From a checkpoint of a small transformer trained on Wikipedia: tied embeddings.
MLP neurons of a small language model. Each row is named by its layer, matrix (down: output weights) and neuron, and shows model dimensions 234-425. Each number is 500 + 25 x the weight over its row's rms, rounded and kept within 0 to 999. Numbers have three digits each.
A block is one neuron, or neurons of one layer that tend to fire together. Before each block is what it responds to, as a language model described it from the Wikipedia text at the highest values.

Description: Month names in dates, usually after on or in, or a day number (On 29 June, In March); also letter z / Z pieces in names and words.
L3.down543:517492488502484515509520465483489552489441518501518491482505525482474496535520548519493517418532520480508483539516515550521465436513500548508505509511514527432485478527524517522503478467461549502493531473518537495545497473499490502471489543483485537490518485479522507514437499452501539517498509501478523442476484480473454473454532474474480478497470547497451484464456485496489533463471502479541490487493495513491482528490497492557517471490490482521494516509530497477488547483519487499506489516443516522491532466519470479518479527495551523550515496468481513480472525502526535477
L3.down601:470478472516519467513487532516468509470519472532488482501534496543560512530531450494482511472492535496520497510497492528499491499483513524546510510509517518469489529470478455511506510505479502496459502476505502467506518471528479526475514481537530461506516478487519473490456532515469480474498501496526480521512479532531496521492475476509468533481472495501484479468454484493503480485455474496453479539467546456541593492508516526489438535502522537489471524501449483520487467487532509568495534485522539504519475497454518523488492474476502512493479483504506490495524489476489483545
L3.down633:561519503512489498508468525501500489474520540517510501505505497527518478533473440501502483506516499513516457492517457513489436483518519533520487455516479457536497497475491500508497452503506504475500552536509483536517474487517450537468487493503517523512513493491499520523526502525515506548503514501486469499512503541503499505487475535524519489530507498457510471484472479472505483548475448521494471505495543491479500500459496472487564533494529518523539473469474476506491506522505458499507544509535544472492496484504496530511498463527515495492484480464464548510501494533476540522
L3.down895:512538498506462453510469481500459493479472521504456496540476424482508508515451501553518456474476502511495524550482501481499468524460475534504525540457514487494480493501515466505504528495485541503493509516512493512473527486486505447494481507519524479497516472513531493502507491508518504465523492478458477516534474466528515489528485513487518514480500494486508539498563461497482509518477501522497488531471523492506514520481507561484546434492496478566535489488514519524532521471481496505476486469543479485476458498517488528524535491478503508511507527530500496532518496522507491490
L3.down1360:517446492503502506505506475528498517469495507513472513466534484494480530498482490496478559476464539491498520481521522472502506467483498516494528529532503522504502534469553515523494491543511505526500506507494514520504523476539457493480531497487513511452483522500476537501509521509486514542515527456497478519524491509479477466481495495429495474464551513526517457467522493477441482470509491511479545521525478467507493522512548500486480472505478467449479480504478482493522542492477541489503510467511472482526511524501524528503497514490535480533474479485538545532495494496499461464
L3.down1420:511539494522522480521508502495511511475514516540492495501414477500458535478450467499494491514524459504513507495493502495501474473514539510469532495551464502533502488461477479512502472501532519494497568498502539484476457472465496511489468527471509489502483513529506517470474474575466472535450518465523485559463476486471547475464490497479462476538507469508504517503478473479514452467534541503524502517531509529475447525511544521496523520471520501491527495469534538497489591496467457466486522518535490518477513520476552467493470459513518505476476483469501475481479467511506516504
L3.down2325:511565528506529519465480502514558476522531464498469468452493509536458489484511523522497500486533501492506504471481520478565534521498504531497455469531477479529511486495520523495494508489488490533482481510496528506505469484496494510537498491492551496493497499523483473529496535507532496465538472485514456512502519500550465501468551500480500526505502497507449485528497490489506531482483534430513489495512497491470473512455491506483541486483526500522487472507479511487447473490504467528462529489515537489495501496494505473464521514467488524526463548498482514467491544481508500511
L3.down2723:478521486498506457448493509517496479492517518539501493501449494493522495406487489512511515511468516533488502526475482539474531525508489478499519495521536453486502493553481507573518477476493492482514511456494499498502493526497478468516505473495515467494564478503537499513520493506435555505495517484498465504503495453506525488482492482496491488483535514505506507496506480525484491471523471531514548494460516488503514471524523499491516512461530508482509500434508488492507482528452489473462470495531461495529491510512477468523485482470513472495537544524500496500508492499483464509

Description: Main verbs or their first word-piece right after the subject or after infinitive "to", often transitive: re-issue, install, incorpor-ate, called, damaged.
L6.down874:476499493501472480537464514480494499518505512461523493481417518513509498535515487499520529487518493479530518513521454489507499502484526515488517494453496485490510505485537517474489480481510537513497525487491497502528504528527489500450512502559520440518511469529532529498475484506483516535499495473518492543512542497517487464543517502517494478493466486477518516521523468458510478517487460464505496514548509472421512497541486471502514491483533490480523544548497520518518488504505462505497505477473521509498522527464513533515525546483467465456494509493522500459506516491499510456

Description: Month names (full or abbreviated) inside dates, such as on April 11, 15 April 1868, or table headers like Jan; occasionally table separators.
L6.down1007:501474473481518500514545477475525524462477510432504484504494507493481491532508534489489527464481480530524511473507466491497471495489489478545497439483531520476518496485474502463491497478510548474542511546495487519507506498546505496539520498538488488499521522531508507524516489495510469528475463508557506492522510483476443476479516472492501498511499485468499467496490542502535517498494503493540508533482545504500497521478485556517532506512479473491502505529498531519465442464542523486512460451535468432487468508505490491512490454501496437485539466509500504497505457503501477465

Description: Fires on the possessive apostrophe after a noun, as in nation's, league's, Christie's, and on "the" or "one" before ranking phrases like "the eighth-tallest" or "one of".
L6.down2685:478506470527461479478499490500521506513496538511478472501471521512497535498442503492493503493506556499472534483504481511500502496525492504520488475498536513531508508433499520546511521506519494537458509516539472503476522501497536522490505477504530471558452519509515474504517494477508501550450477519507480561444512505506531549512479480536485478548531548477536534488522506470466491500508472481517526473484488481466529478505529508560486493470511518516492485507486471492480500516507526546520521487496489490513534527532511527525484535504491490510484484502523527489458518527497507528

Description: Coordinating conjunctions such as and, or, but joining parallel words or clauses (small and, free and, owned and), plus pipe separators between table header cells.
L2.down418:494523498512524449523523494495510534513524477529462466469510506528501479501530477459510452520494491484523483448505485510512477515484496528511506476475470496497484541485497496479472522486511488474486548539514493505494448501496485507477489484481525490547501469530536505512423504487492495518518475517484523493524488543481472499549509529532507502552536524553514522510540536509486492550512515505495477455530488497521569516482499515457522503479513508514508478530501493484473486440505512495491509483517493479539497473489498503506500501490541515468460470508546505486519532484489451522
L2.down825:534498476493479509534487475525527496510539515511497465478507497505466462492502494518458527499486491518465549506465494478537534461469465503479531545494519450468536549508527487488525466525509485514503463496486515480517507511499505491479514459553479473529482479548503533486491503460514515525510484481517492511510498490491536478526521485490483515482486508541473490487509466493501477527507497510506460549527484497469562472544475525470496496491491488471512510502490475519506493524479477492546479513477503493520552518498505546531513529489541502467490500538519514508517518498463533508
L2.down845:480508479516458479509466462477513500500472455494479530493528547497532507546541488506511462483490454479511496493472551476492476478509491495528467473508471514440567496513474478496470478469509498522502472494481508520479452461491502504503503505507550452472530454508441514525521531467526477484506473469462481497544512515454558515467480491494543505518473548521475479489524511472481519527517506547484432470491488477556492503543525473496496530504487496545471508488465486514476500544505488490527479524533490482513513522495523539535494548509483463478509489479521472516513510533494541488
L2.down1240:475499518535464497443524513479485483517494488496484445494482465489510499522513546478456527495487525494503514476479484507461539498517531498467515493540446481492509517533487505483482507516522516570496493490510485544459507520472515487526466481550486527512509506522496485534477515467523530520486497483506513501484521533513494450516473503435459451465505540503499498500523524448498533458522464519514467504474485509534487492505492489514518520504479463526498458510502568463511506487463531462511452520467486508488514508481478512513471515483522498534467493494522451506528508515504531506
L2.down1524:479447498488492506478523474510522475458462512430457470504467484503511496469495521513470494540484462508508492499490503477505458492464502512490508529516515500493511511504513493487458495492503489530521507537468496497499493506501510515512513507503532503501461517509484493503511551540535477504491480508478492515534475532508511511477496496493516498499494532433516525499490456491481504515513547513520479494506479512492478534520487488496495447470497483472479500548477507512519463480459478482503473559467484534494489518501530527501462463513512479561488500512484485489482456455557544531
L2.down1908:514550599527470520482552543477496482502491483506502495503493503545537556524573445517550467518536489512524490543492482506433501533510517509520555491485508505534520469534455473501526482474512501480497486500502484517465484493497473488497491540516491515508539484487528469515512467496527495529517484498475484462461514500510497455483491491523518486503488514498470500527456489460471505493492508504463463518479463474506509484530484475499507505447513492510490485481486498525507533516511518502516469463499536484492505511506489492432497525465515482502487458512542474493480485468463504475
L2.down2433:470457524472521504507474549507449509550507483538532513500457524514501517491468514496507554508502509518471534510505498473530517520499480457508510537469531537535522496527506534510509506505518528487537501476524501484492514520507530520510484483517447535525501521529498494513467546483520515507475478521465540527473510539500482479478508469511493529508495541537485499453539506493492495521490505487533489475492505506538513512426547511514503459541498477498487460463514510476452534513529473471447467499480545521484469505492497484540495525506513486489466463530478542531519495496494489501
L2.down2794:481456504538504468493476513542479487499500465514508474476513520524487480483519529485528481513508512468518537514533527515481500478474489503551535497544506529462510498540485516508500524493533484524499469484519472483512505519501493464481480499458500444508518520499490437498530475449560539455497499530502456513468487509517449511467467500467509486523527482506453513529481515477496506493513516498502453503507459495530459534507456518480502557547528464520495490497461514503529490494506516493514470483499475476529498526474459509488504481494465498509506515538541492454527501490458514491

Description: Fires on the token that ends a long noun phrase and opens a follow-on clause, mostly relative which or that, and commas, e.g. band,' which', frame' that', ladder','.
L6.down1745:483486492528471508533509500501495522453520514529515512506534560486498506499510507509491500491508483475469522480485454520502468491478511538491523468482506534514497521477493469500491485514475524512497477531491520482484511490531493490522487488499515481489470495506500503476476486494486529529519481465490524517489462487493468478509472488502458505486516532513506493487533505529487509499473523501473504534535470488512462464440502526454481519482517489514480523484530497494496512504514528526495530481504478500501510454530488499485497491492512478569498496477472483489529540494493453528

Description: Semicolons, and sometimes "and", commas or pipes, that join two parallel items or clauses, such as "B.A. 1869; M.A.", "false' and 'defamatory'".
L3.down428:518521505509486531496535462540469522500515459528488495490516511513535533456581490536527499495504483509478453512490487520449509475459505525511522505559500468501506554521495479513480528484489464504520523517523466520482496442504512476503480458482486535480463498478440496474501488488521522469503460483500488514440522527494485492474509486513483530510495520508467470471547468510499499496493505480508439516509489514507518502524483493450483517457558518494482499504473500479486507503481505479488480490501492484506521477553459543509490507512508558521539465466526466491509509518458486480
L3.down676:541495507531489478543475504496498501477514494551531512494526546482489488560479531494482504470464499481451512496486498540522549505455507485525485489435495472551478509493549497502479460512526520503524479464546459505535565527546488486504507488487459491496528501499524450503458494506474507446530475505526528492460494454541491519549484473543486451504497523473477482491493529486513474471534538506458489518491467500483503479462504476498515487490492474555519482504501500540481536482537524499526456500480483471513449545538465503494484489532525452528505482477539517471523490536491500521
L3.down1715:536500474455465501500471477507481519515530524537540478521486517509494500513524502519508484493507510499493574477440491515550544457498528484502527504504483458526505525499484498487516514481492537505515505503483525496517483535484476493519504509505511535530504470495532482477489530512535447496495556501484508507479499474507476531490507505493484480510500518493495530506524490492482558528472525501543484494528497519498530502548547539479499520519506483460511453534475495525487498503521530506495484503505520466494503482510458504540525494471498506504507465524559568513523516529489518506
L3.down1779:518489449471481502503499479525500505507522540457524491487485500491480505470505473473554512500501512469473483558509492472462470517527470461558459510487524540484505540508493475480502447496468522514441538484483517552491453479538520468506497515491550495454513504533501536515496518507480436530488517492474524464467472499497487486538496456531507490472535519499474500490509474505503512522507454474501534497491476525514495543511480496427514457485478529529523542530531496486487480521492452449523511477506446512471490473508468485512515559484508481517509519506513535529477503470492495520
L3.down1813:492496507472503458493500501538518483460536507533529499497468517528492495504506482481506459507425500450510506522504498519528502500513517477496468516444534525515523479480476465512533499498499519518512517493486524475533516488521508490497497453536527472495496468471497513589551490472529502462508519526449525490471494492539505527503478476516478491504481491541485523478479509488531459460514502480497492518499472483443557518495493521504489524519500500516504513537464509538474515511511509507522513508528481510485478496530511523479488495506487487549468447498516480512530492456448462537
L3.down2087:509473498496536491486511473500534455494513491517498475475511505504531495462509529479517505469485458455536521543512492496516510460493473510499465534481512520491502493529502487544529496497496502487488486497512522502525497461505513467498521452486468469497471516523501491512517516478484473510496515489522494483507495503525539518475599470507495484495556498511513514518507509534447493444506525519489491508482481474494503484495420514492458500515541490544533495497479555513482513487481513492507526487523462475518507512497484493482498481528530492509505527528427519512474484487493471478
L3.down2181:515525550519475517519499502535502495486522485506537442510481536483476550455510546516505483483492498473508489549507512445511509526459490468506466450527472492479485474492489506522501476500468504552505534546547534458521508476506489500467465502503501490511482519492477541494502521514524512493540511482492484470501456540517538509499517494473548476520493530497476487484496513454471478528496523484457464483487474482522477534482483492499514495538555491548495527473523512474499498450504531476478398457501500496483520487481511536476520469486496498517480513460533524527471509530487547491
L3.down2210:524477475477539487478485493487502552506495541485548478493514513505502509534496500515467505470562469526472480472461480515503521488519505493471470488525525512495509487546498500499536498460504516505477494516448483476494509462553489488477537531529459508541567483499540497492520512520493518502491506482511514474493549469535478498501547508501512471484505518499490527520515500512513483478573503510524486452533495485513583474530497554481521535494512497482457496475542480440506486516493514506535515509525476512530535461470443470489487493513491535517527527501488502491441483495525498495

Description: Apostrophe tokens right after a noun or pronoun, mostly possessive 's (state's, Turkey's) and It's; occasionally mid-word hyphens like close-up.
L3.down83:501477482453501553493464456495512536460498517504537476519504539541515503531488489529516508525499506530539467533552483536486496468498517525527476470502519489494503525518507479454524502483497529560488522516527512478502479520528469503470483521547496498507531506515492489514523477515506489477499553471529481520507551470489514556516510491496496498499510517501518511482471507468493506472517476496491581493470503473524470502469531482510471501506514518482478552477503483543477524514471523482544517465502532492516444527526476526526509507508504471472453501512493481551499499542479526481
L3.down199:504486499496479495517518515482484504522496507554493542503493476468475507476478482505505515526489475489518496533503503508563535498537464516531501467492493507467508494507513466531513482495510504510486477553485468489506475478451540489498486519474496551532522538483508511489492466521467451512489525502439477505465494514522498512518482524465508546532514527490501515498541524511513498508487506469505485536521452474527474509428535510444494501455508509543489509527490502531523519530533515484500484480514547510491525500516475533506460523476512505467503541514511495500491488492513541443
L3.down1403:442518525474508467522509469496487514485524588486524495506491532487532454504429498483484459492484468514486480466519489498519511509483508509529510545533528509487519475455479512497506510502497486530521520514530571469460549524457533481539537511488501524516500503528501466530498473480456532526510491543545499465511515494511558497499514477526457522475531528484488499494504544525479507503522500537467504473499510444512536512503501490517529456511513489474506483512523501477523445460512526485489507508471458490473493488496480522523480527491492476490486527475461492459511509535499537465
L3.down1464:476519497465554467510489500505506478509530550473486514466491502530480512530485470486539512469470539526430525486482482494528533514510460512510487536500511497507497481488468505525477509492509512499488529503480492489450506507450475514516488512479506478500521491515484487501474521525480476501517512546516493530459492527501493529518502480466502477533544502493523502506473502468541513486480531477546457493500500545525478536497560513487480503475492470459469485504488512540488518512474507481497483498490489506471492524481539459480525522460506459521471571492467475424476497466490511492
L3.down1573:512494542514527535537516510521472465509456537512502516515513476475493482502506489495476505530497532479482505499480524475501482498476487489524519443504496488492433502500512495521519512515477483476491471468515504523458528514487474424488544532514494500487503494478527493482484526504520468476457517536563494543486504511517515495477501507494503519518515491516502504474505494459553467482479533480460476478469440556480466490466488538518472496454507503524483520498518496517477492485491475542504502516508499538486491457486491524529498475497491495477500552497484439488502529492448478456
L3.down2511:460480467513504489515506518495470488496511465511512473525513509503516497461502519512504426531481510514470504479517450529533489471513482511481527497528528525458476513535499508498515501508527504500465478487459498489505508488550516514529513504459490483515544525509505516475528525485481502525511477456507517485507489479508503492491474567499477528497504544537477488463515532446481495521469537535476494509503517519491477501556507524445463506506524482493500499481528457526464483489496500507499512461500524523536548502468509491503500510462501507485467513517492478526496538511472530530
L3.down2713:491491523449494494479458490491506514456531467526493479521451545496526474460507506534514490486495504488516494529517471462455518559468509464502524486494496507494496530485455460505468508507486466521520476471465502480497525517460461520525451499479543510524481513474493476480485497501483517522525506494508503486476512498517484513533511503495487482509506507481506504515518498514502510504506521525432485521470451491508505516517525485526481504485495454460526477485530517510477492487537481495537469495508521449492521545471490489502518568508464467469506494477499553491489527520510540489
L3.down2724:515528480453485498507475510490468543515530450509520518514534482509535489448507493437490487538480474539504495491487491475532492507516472503447507480518518484518514529548510460522431502523542483494500485494477541509485520458480536490551500462493504495466507484492531519519482525527471458521489492446552483527478452508513478521539492487529512519467488484494476541480473556519499488462513487510468500478481500495508481483525505542544535512494482456482512491477533529501509420482524490489490525434524524512525512487546530524458504476534478492500494478466471518465470505482498485499

Description: First newline right after a finished sentence or list or table row, ending a paragraph before a blank line, section header, or next item.
L2.down41:479539469544554529522502523524486505484495487485502502455517533542487472541468482493481498529509514508442523531530493477534500517555499483487528499490498516489502523500494488514528495505464415460499479545503490534469544448490482497508501444490427507486510486499483463478474490513454476486507501519526504502463526495438480473553511497535530483562470562473483500503469503461531539514483512494535472516511517505492514523484531454497515489487496488471483485518468520480479502498523504513519519478523513487528497514464532521468471498489474508515546509493499482459507510531447505503
L2.down161:490478475560465523504524527496510524498534547485512529526517467452531505526477518478496472481482500509500486511486502479492472507517514513488505458528483475502473526512522513497476504512482444487503495509492482536474479475525511524522513520485511514490460512477478480510474506495534498476516524519483484532493528497494540487462541538506513444485524525472507503508497489525520456517501457519513499520541502470495496527537530517504460487508506485505450497494486471493488484512464499501513514481501476508474526502531537521505524542453520488517526523487530494475502458498522464515
L2.down612:513513476541499541457508492493488557496470495514487536490540521462500473512516504479508447493463523494508508471497505522511488504510470547475506496550533493530487474500508510501525474505508488503514470492488483537477498456489485503510508513501515516520546496472487481515490523510461519519500531437489523450473489512491539562505475470503488481505490502511462516512474506518528500509514493513474508549501499534520481475517490523512488483471481489484495479468486498512494481488506525545515529472492484487535468505518462474508490527541491490496515503510529477517476476487499522546
L2.down1005:527474487474492491507484511460493507520486488523548518488526484494511498498519514530462511501510495463512518485523479445514508467465465550480462518535463523503532482529553494493502498497499484503508498492483516439533568532539480467499450484496544484451505489528480500469491540535518526481458532527464482484517518520507499526536478512469493467515533512535506527508496508489471537514522502497529478538473504455461538469530477498512506501473498507526473526487508470503472486518508508491523484494547464541469506515513492469481478538486478518506497531529503525518469516479457493537
L2.down1206:463444487529490494507536473494521517489453554538546538516471493516519486513494475524544484502478474486519485490491492473482479465501539510529518491485506565492493507495497472521483478484499468512539515529518526490512504495468484470480486497464523545474464470472481504544498497511508491531523499515526525490480552522504500513466479488560510480492494483474494501518502459517527535457484509527502470567533512546551489525522476509530470470503542476539523521495513514467522462498462489561478469556484514488480513498505498497528518499536492479513499509473500478514465505514467531497
L2.down1277:506490455508491532497489494533507511491498521524466524496525529528489460484482531501514486495485538493470500487490492493486511494491503491508479532519519503487498544500521512509470496541470469487461453533548491496499501501468484441498500494467521508489500475517515511474466506505548525479462505501537527510492508498503498496479469516541451471512499482493460493488475511526502504507530510520521526492462510478514487497517457488500500512452495503468491497481491516487518470540511508456493508447501465484521533543498511480477460516471494515474494461523541514496558513543447480561
L2.down1326:529473525502467524493493491523536548491476522535491527513459478459495510557513540467499510470470510514488487492512484513496516509484503484517525545526496531497500524519520496504525475513481521530492455548468481510480436473486497464516489517476530487502454503477513463519498510496505515507501508482508508489484502514495467488500495515503451529486498506508500484449489493508509515462495473503499524500478525494487523485491476493478476522446489491477474483506519478456474520500496462495529521461518491444474482514541517492483491498494468515495534498463497530501535510519533470479
L2.down2230:513526471516512513491437472510505504498505540512506502519499471498467489516522454487525445462493496512511512527480472518523499508516495503498503498519474484506513515484501517496470498524497497501529519453540496551519466452533509554512520515519474514487567524519503513517504495501513552488547511503505511527497515489516530525460463467527462508501497489514493467441491466517510489505505541493472538489539507525543498507450481514518483483500459484469515494517505511448534488496527506490535519493506454500501509496503499515539494537461527475520502480484477527479515483538467510510

Description: Final token of a transitive verb or verb particle, often after "to", just before its object, e.g. to den-y, to se-ize, monitor, reform-ing, worried about.
L2.down83:425539502574475469497540488500484452477531499532517492470497465476491494503498514494500485471503495549521507459463535535439514547501511501453468502510468495490520489479434433463468481526456478540546503519545502527460491473497544491453483486515497509500449509492519490478490453519489452492496479501509505494476533527526468493466491443526480466532493457485450508483517543471476514504499532498504467489514481481476501533528500479496489475530495531481509487482512546458503491460546518451508506484512494521567489495495527519488537448521538494486518534480538561516500514492526461489
L2.down260:533538536530464480467539501547539476524471526486509531465496506498526488493492486482533524549494469517524532570548538527519463522514474525503496470480504504550483490479527522509513496491481535465480479552485517516525487465495533477480513487482503514533490481459486526531461508489446495477530478499505507526508489508513525455510512482504520471480551492504540493500467458524516513516502495495518530513540495532462517499513503505523488483487466451476524502482433508486520509503510534489514492499450487480498507471450459511493532516475485486518547493503506468477527460513508541455
L2.down1862:453560477505476511500524504471487500476484541502465497471446489526531455470505526464483460467468536513525511573517516469518474467484501559490514501494506515508496474508504522500472522504491505487465518486537501478525517479471532457457465457570501469528470490506476470466515499494555510502504484491536503494491457506498527497478465495492511476550553511513515520466507478450538501488529519508521507467502518507491490480484495463498467516531487447506489530517470475482497463544501489553492494523496545454508533501498494496509509456544527495459502502516490480513537504487491508530
L2.down1936:507505469499505510491508501525488552488521512477519486488489484544532500459517484472463508505496491502523509502497520499477467445491509517492473469481494478507533520512515471482536491507490510480492506533477486522523520479545500486523463496506510559525522534525487493465517488475454494465539482505518497519492457492475483493468501506492500507479479474477502470512478476503514476485506488477472525517495503483508492487519469485515480484482489497516526496497524498506517474499498523503492456510498472478493501490500515487516467490533506508505519486447522470463525488523464517522
L2.down2106:497508475470526482499534472492469513464484515537497489500521495536520471506464496489472513500488475495518511527522490495463501502465512476484515457502478452499471526490500527451484508499484503522488536512538519500494509495502538457475503498504499497514552582510484539470513511502524518522524478482505472520518494519461505593477544518501493500510519496489504485479507473492501548456512530522501478461528457452492462447515518471560507503482528500514479481511462521562522507519454519467492476492499490496529529507506529451522507510472534490507432501493514548521455502481499486498
L2.down2353:482520549462464465515478500529492484524488521466519534529497508515495507549476485475470490514499505482523563452519492543501506488499532482515515466510460466488490507437475497472510499497534510525470494533470484473496451480499516470467497486466505500494506482482504508536501515463504451524487495525474473539499511475507519564528489503461489520467502475474507482508497511534537506502486507491545511531520533536465512509490528507461465460468508533450497516461466569488514538506486492506505533479484531492483541533490499504491510508510463508537485465494538515486462488517482523495
L2.down2399:502485476469504492515493507470558479483500525484464497477470462484528488477516548494516493472471495534477539491492524574472504508465525566490469498521519471485522480501525560495489524538470507525476536520484512489495469507526498489505523459506483455510485520510506503448511512478493493470510516516498534482491529496486499506496528503464549467536512431457479508541502458510528523479543457533448463467484528532479495494562463521498493463474479445468523493482479526531486483483455524544487511482420472492490544530520525495457532458495465472511478523489528465485489531510512525515
L2.down2748:491520533473505523501503537498519504504538498492516512520456459511497480473482514513468518489498505486488486496549536515468479538503497548536519548522488467545468468505531495475506481505454548488516529520489504484477516486465526465498500527469495528481486510494515539463463491552496482492554482489484493515511507503491532522505457515453488480465493471492480454519496497517483480499470479470474543476499488505456487466461510487466484494454512467499518454506445534518467507541502537511501501486479493499518488546509510534446511477476455457533510497495486491512554433520484499527

Description: Hyphens inside compounds and alphanumeric codes, such as DD-114, C-20, D-modules, Deutsch-französische; also month names in dates like "on October 12".
L2.down938:492542487478515499481494519509491470513476523518481521486499513516503535491433495462475499490507533492475452499502482507493511479505469522485478542489527513510497452477442498502502477500512491519504506479513473497495482484473527538469530518515542483476530497441519474529495492493506507444493497471528540520553452526484511476508467537462477516551539529490478498542516450533495507490525529512519535509496514522545511476528491476457468529518509464462520474492464519454506474513497523529486497516510502449517498532526506492539496477537440518514484463473444513507498502507494505467
L2.down1622:545512489498511463496522558510537480475503517537538458462482516505452527476452472520528503478515518504520509489507497518498457525479503515502503521476515471490512507480497489466533495523433526488506506501481472526533508477489492489510503475484497471507486484488527497539506531466499452470483476528507522508476534517513458507495581483490459483532496506484509483492479477475471495518510524496503499495498495520468521476486494470497490505470516478521543535455477479462483571537529507503472513451518549494442500472413475556471458479477462500516453524503486498494524470471515504484
L2.down2058:477509489445493491489489469525512545416499523502520523512501494527562508505536470510512516539508512476480530459489510494452483514520510524498482530507491512519507494498473488515452503482490528487505526515470515469510430484522507513527544486503496512480475522492482456533506486514535519536495491522496506520486471464481524524501527501519505516524532514513474489489496502493464499456476494503502518500514506483537502492533472557467494493524521535518509467517502465490534482489558487560512541495517491522511497498526474503490516493488486486544525516489502474473511439496513520510
L2.down2181:478519486517517489532508531518499509528508514520478507504477485510538534483471456461470476478521458461468492470484451488479477530507507486533474482492531504462504506537498528534509510453462512469511490509502448463471474481525465534479472501531495485552471491490442522491514459524553484495508498483473487498521522526485504492450537529512475501504537489499484517513475496526526494437499520501551515492450520525461454474518458537465561508490513463473484516517537491490431483431502522505495509464471476489455512465505462509504526495529459510493533518471538508525545505511510499519
L2.down2264:516509459491542482537508500508505483505526514487512521504520536524546505485463449507514504432511551473577530507524487511488506517468532508568519477473513481504510540505510548456535521494478520495542448503528572488497492508515504520514507578509471470513439493494470514485489517512465490506476507536521476522506510523473487505509506473485486488518498508497503498481509471476522482501526511519536481509547524471482490473472504505475524470499498529491513478515511504503519469505513499549513490491475512535514511442481473469513487467499496522523475494506510532519494504498503485505
L2.down2398:495554518524503509503479511490485488473494524506461491511504482516500472499522478480511507461503494462463483475477520492499520552495497489521481434500483512507519536519471537529455492514485513448508528516440503502531537480498485525499543548498514485534518498505471493459552530478513529506533476505515513499505532484449484510458500524457491511509550526514460488498477485526555491480485475522526515488476520539511507488453458504529489535533489490529553459527536464491507476488549505533481486479529485484490503490445517453486470497465484494511517551439494496535526528463532499499
L2.down2527:500517543522509464479518499532503518519490517472474468481457529515499494504482483502458474463488499535495490504519490488515504498464472492486453492511491490515490518498482494481542497457463516475507476483488516527570495458468433465519489502505493462504501530487524492476513491528497511478481525514544547443479461496510501449497551497518485476499522489499480486547502440460530503535520469477510522522521456512488486499529481477480484524474558516495524530481515488452527523513517541473496489479518495503478539514502500513494492514514483504516496507471480500455512519510541482519
L2.down2546:487527463457506501462487482514414449496547462530503508487480494525497478486531485521516480522455488486499499452500508470482464502519536484444549527500482494486512481538507485516555499487499500476493475473547524528545465509485465509517517458505507521486532491522531495514527522501483490493528543494515507498514465490494501506462521491489512542464473501466524497498513474518460492457474480523556511487511532502527553496473511474471527514474492506435525474531525513483511504476496446502494511507504513519537525486460475535517497523514515444519503485495502536484531471493505462490